Weights of a small transformer language model: RMSNorm before each block.
MLP neurons of a small language model. Each row is named by its layer, matrix (up: input weights) and neuron, and shows model dimensions 0-127. Each number is 128 + 24 x the weight over its row's rms, rounded and kept within 0 to 255. Numbers have three digits each.
A block is one neuron, or neurons of one layer that tend to fire together. Before each block is what it responds to, as a language model described it from the Wikipedia text at the highest values.

Description: Second word piece right after a split-off first letter or two, often g/G (gigantea, digestive, gland, Gallery), frequently in == section headings == like Awards or Variants.
L7.up80:155105096116105142095217169111096097114125130114197117128168122139135099096104131122146158130095084129126085157138129143153167113151071137126118098127135097097144129135130190113106136128111109107108147124154112124071097102152108102137080126153119128139098151120111116096127161156145154169081110126118109108119109120132117145154108112080108142109136122142165109104135112108125147089149
L7.up157:097097154116133132105140151199124092144124138149119113148118125168148128157159122148132145137157129124130100118111057109117126126152130138147166119108122136099154132113096155132133101154113128139111135139128091119112147173170147104168102089106143146153141131139111103137092124165080114167101096147113120117142127101106136144126121074102092121119124104100139148126137128111155107177143
L7.up272:101089129144159122122157145156148105142133136164110159132146147129168129193167143145077128102105125159137100118168112076121123139150111138128137142104156178158111127118143113154113135099130112122122160150139135126107119145133149111124116150160116110121158110117137111142090135163117149147125098148096055085164080133124143081132137094081143143116132111131104143139162142145133128128154
L7.up1065:131100154185137127115132110137146122123064123131145118155106108130130130168146188144142125150134083118120123113160080112127139132137159146110131083133127125115109146125104110135110115113105151140169131131127126105119100134126150079132130126145108117112158153135153115114132091131109148166134079159114140161144140132145143133122119107130106164118129149179153098135174101127114119111111
L7.up1136:112079135178107153125126137127149115157130155105086144116097152142129186121117116143070148134146123143157112118091150094106106139113085109132131067109100108142127108130110132114145124096106124175133147144146153135109097133116129114105114110127092136069138138118104153110126156113147153147109105181131096160140174152140146136145111111134118127122138144153152194145153067133111133145150
L7.up1216:104124138168129155140117140139140128170099138122125148112138139092157106152120162116150161100123150128154125142129160200078163109137127102132150115111130136156142142158113130128128120168112136148097107133119136148162126143142177154116137133125122130104128083107113159123129099110127150115155125111150132169159148117156156134147133121144133107092133139131138127145134130114159134178160
L7.up1240:114125123151101140129167096134130146134125126121146124133104160115172107126095114110155131176146090152143078135126095076098114083123155168102151127145122163161136107080143119121161147133126108097162140116121110133192129142101108087114131162101116150122136128129184114096158111093094129120098140130132158133184178124130144142123143138128134094103132109142138154093126112116142144122125
L7.up1338:167124148169135117162158094143100127163132111107126116169167145118142172117157088099107142175105122129127152101084106111124167157138149103131132134113164129124142133182134127132083128133111136060142133106105106132109140168136153115135142123143141120148138122144149143074147088130100125150119163121158166130140133124149119092139124112111145134141127109103175130128137121134102133119135

Description: The words of, by and which (also with, what) that join a noun, verb or participle to what follows, e.g. purpose of, vetoed by, which.
L2.up265:157132172140139158150139120106146157148124114132111095177122074156113138149145100112152141086090132130147112143107119095139106147141119155095144162120128089161152143131120134138122118139128139165171145128098166115143157131109097114099168158167160139119131141128134153170092122167128150170135165099119090128115111122168143167093100144106155136108133109165167142143102146176150131142117
L2.up306:081082094166151131160131121052143099160116140128139149110144142139149132054145131116100138097158102108151131143109131105078102162135108106102115109129086092133143147063141155099147111097104116134129118125101113127091124132095105126142110118181118105109131161127138140165155141113127130084142122095144082120074139141134162146137122115094087146150152140088137102101172117113142142141165
L2.up349:084120143200094133119132161104148131141127114138115090169151099121092101107149135125096130120106092127165119177146119121137125129123120133096163150119149088133169094105128147123112133084180152123139092090171164105144142123142120109130142117118101146063147137132123117113107110159135106126120108122143103141122117157135134148096138107139135150163146142131115157166117099107131146144135
L2.up1059:122112085109057140082115175121105146131111085142115122100133114169120120095150176158104099106176130110167086157130141126126101154128139114071113090145142118190136139099117131126127141116142111157141154115131096096104113146089099084130177119138155177122148108104155124129150128106135104135136132140179107118075102077145139150134160149122118127137164122158130128132127104107117121120116
L2.up1061:118141088119157155109141124120142115152156137133116158131097083099122084161147091155138092144139119123168126128118146115131129175108107162092119103135088120106112130119100143118145124163163130127078148070150122118167148115116181072126119138127149125142122166155089120124147111178123163125131137117140144106103132109152143103140126127118123136129096136160110058082122111120160125092132
L2.up1122:151106154148115187159111119117126123102159140115082117123108095147156077131156142148134148136115120129130114165096151160120166113097135197114143133100144178140148161130118137129105145131156134078120135063139182140126129154116107104099119116140157125142132105109115130153121108139116135126107115132151088135098101132113105129096140164108119111094125151142155117117097146082124089078143
L2.up1162:115109137092131151153120111148129132141156156077110114129169138126113137138140128121141118147127054157129146127108097091113134098128106158125166138147127138120130138122131167144146134115151101120123104116133175170155113101117180133144164106083111147100141104162124145142152133149120145138158103108137121092118101100127131137104110105139071168142076113139176128122116117117167135111141
L2.up1165:135124139170170136099158124123115122105148129134095137110102161104104166079118106099110111158072129133154168178160149139149150169122101117101134113142084154119134161111075194105132110144157110098127134131138145123150141127119146120098094172139121158088136140135124117091173149116115127173133112127142142136141098099119090136136168144095118097153117151126104131140090096122118179109165

Description: Words inside Wikipedia section headings after == and in table header cells after |, such as Career, Track listing, Notes, Length.
L9.up1295:104126130123149161108115137078112145088104135113105110111163115170167116138121128107170135152134143154159165158142139118125162177137099131105123115137148115092122081133134117101150140131126141111163131122114101130070086140141090156112107100131102160114130109164132087152114109120146150140121099135128108136155110116086148148156159137112137121124131113139154087123151153169116150096147

Description: Relative pronouns starting a clause after a noun phrase, mostly that, which, who, as in "drugs that", "missiles which"; sometimes clause-initial subject pronouns (they, he).
L7.up175:118132135128109176135111120152155121088126140154149120151147131113143146157186167119115160095114098115101125156146139167140150092146126149110158117174109158140155093148129119140117121121128107105153156128133106160103142118134099113163127114144124145129139132105164136103094133143165142123094132144102078142131126131137107129099121122101126112138084114123121142139116096130106165099096
L7.up389:114136129150108120152158130145114127135157139169123135117146163105169106156190120125117147106144175142180105147139137124118159119111127156116131145137162127107127100160137133111163116136063132195120090145163137070169166138138143104123141118136124102111091065115107144140139138106150105155121166106108113144143135139096168120184114125135141155111122119138112092110134149133112113112163
L7.up576:119125072120151157093116139111139117107135172110134164117140084117111159100122129133115127115136108083114137134109131142134118095144140152144069100163140159131126160147117101156166122155135178115140146123152112131100127084114122142101120140144145095128120079181101132105160119126152128117123085152127117125093154127127123137108112106148140111118117139152114098108109121129142143102105
L7.up834:131154143154114145162129130099153112148133149127143150110149101109122147124134139111130137121162134111146133150149102120170170107119080109114110126137082127156130116142120134063157166089143157133120158119147151111135159145139125105106174122132120135161132080113174131085146109130128076121148151108132118159091162141112130138121149142083098095158150147117134142118068140111131134115100
L7.up923:166138087173139145163144100149107125121155130131140179194125095125141099156104119071121090127130114101107151134123152110153130080156146135132134106101151158126112137122132183147118144101109117115136145098157092071118153121127199106158133116100133130149150111162156158106118112147103140144101154142087098151097148139148094174085133155130132108111127127139162117160118106155119107123128
L7.up1054:109130161129125130155091124136129149106139163114109166129087094114094119106151125137153148101123106099109129113148137123118128124164155122140143173125128198108133099096111126132123159085133120136152189141131167183097108125132134112121147170130077116124135137151116133153119113128112119139118154112127091133068129140153077142108110148136083120091144131116125100066168139133134159148120
L7.up1232:115142137123154127111134148125141133141175124154128121127115125122130149143117091113128132143092115118119104116159161137101162099109099137138118122155152113087119066123096143102129173131090178161127142141183152137109121141126139134154117117125080117139054105127114086165163126124112106128127123144124106100130177144133152117102127139115134109132113124147156107157137145144104136112151
L7.up1384:127114139149163103100163144120149137080096134115091112145100132125165109161161093104143126107110134138090121103106128153121150075113137134136147133078134138153107105098078124122106156130137176094143096131168144087165139111131129099093161160152156095146130084132128128112123119107111121132118131111114093155136125163152116129127119105100166120148120137110089143168139129122147125144122

Description: Single-letter or accented-letter pieces in proper names, mostly an initial J, H or Ž/Þ-type capital, or an inner j in foreign names (Jørgensen, Brommapojkarna, Shinjuku).
L2.up345:125139136139099139122111152135117089122129152138178126144126136147142112104162126106168087125096120150089147118178117111128162160083101172157136144167121093183128079116165173096168098115095137135109180146113139122151126160130151135154098084125142101139107112157144117121121138125129138090141096103142157172134155138127124110128111127100137134123091114134148117108100128125116095107152
L2.up474:106141155142115094135112134089119073117169129096137156141102128125106132118108087121129148162121137138122139101155131139099132076139155122116143145108088127107120130136139163083125110186140103114177101119116092120107137142147078111111172082122127129124148132181129086079109110163124139154112114132136091139111148137167151158119143115132139145145128119151124147112128143117189160139092
L2.up522:117136118099113139159113113116166141118186103161161126128146161124169137105106120137131082153138120112051110149143131100092135126134113111129139144115109113137165147111152120129127101102107147092145109115134164152137096145122135073081123110112111117125098138179137124157137119148116141134158133105159116132132156122180166125087142124136092124155140114146115119175166132144119153127145
L2.up791:117109125101117124098063099146154153114129123118120137091134108111119154158101148149119113173113113131129150133153137150125154112115119095144116187125093123178126151136107144089106114131153098173094147145147156151149119153171120119143118128108108147199122161099121084126162103114115123154103125098147160122108128152119110143120134106134134146116150106160121138111129126142162158138102
L2.up858:099085125109094147142161167101130109123121103149157118131158088219153123125151121191156121118157114081131084072132115127132128118086133137137128113130067146145129115161140149174138094139103137068098144092140124122140136141120116149075134160150116138138145159113128138071144192131116128122120116131131070176131136114178132158113122146114152114119138096150128158123136136106134098125117
L2.up1036:134089154135066110121113167136144125108116132121146156079110127166131131108170109165114125151126127123148123105122137123139152063104099099157132107145086131111142073111089104106092071147105156117118106132147098156143149147127114087129139102104094165124127123145128112146164147134080102115110137150115126160105102114138159139109147113139124100123110111134132156104132156087110108126100
L2.up1210:142152072102111139162121151091154121134084167133104083121112106107092162110150073120132157144149112101140112123108116131081105160135103136125135146128048158094174162142113117065149100157156082108119144118132101102113161158174114155106129142134111138120135147151154120128127083151122115141084104119122108121111144103083139126105147117111115104129123123174147168155121161121157150151118
L2.up1392:080142138163128130114125144127105136106127098149122145121127115116158175143132105134152132158143071137106116107168123093112139103076112132123163107142117104132107107095158127124177131164149140082135093086203089159130176115091130127097139115107111091101118121098109122166134169113111167117111180133133134190124115145139138111151124107105152139087102131095160106139141142119155163113173

Description: Mainly "that" opening a relative clause right after a plural noun, as in "failures … heat that caused", "satellites that"; also which, who, and complementizer that.
L9.up323:107131084152116160133170172112152122113120090177093160156095133102104104110151130083130117155139110144139106152129180178125188121130113133144110102116144124126136117128099112131133156104124169141117157147108109149150156139144167144179116118047130147138110140095098142055114146081068117130108129104127097125111135134160129155104136132137099138158137140133079125175155122140123159131130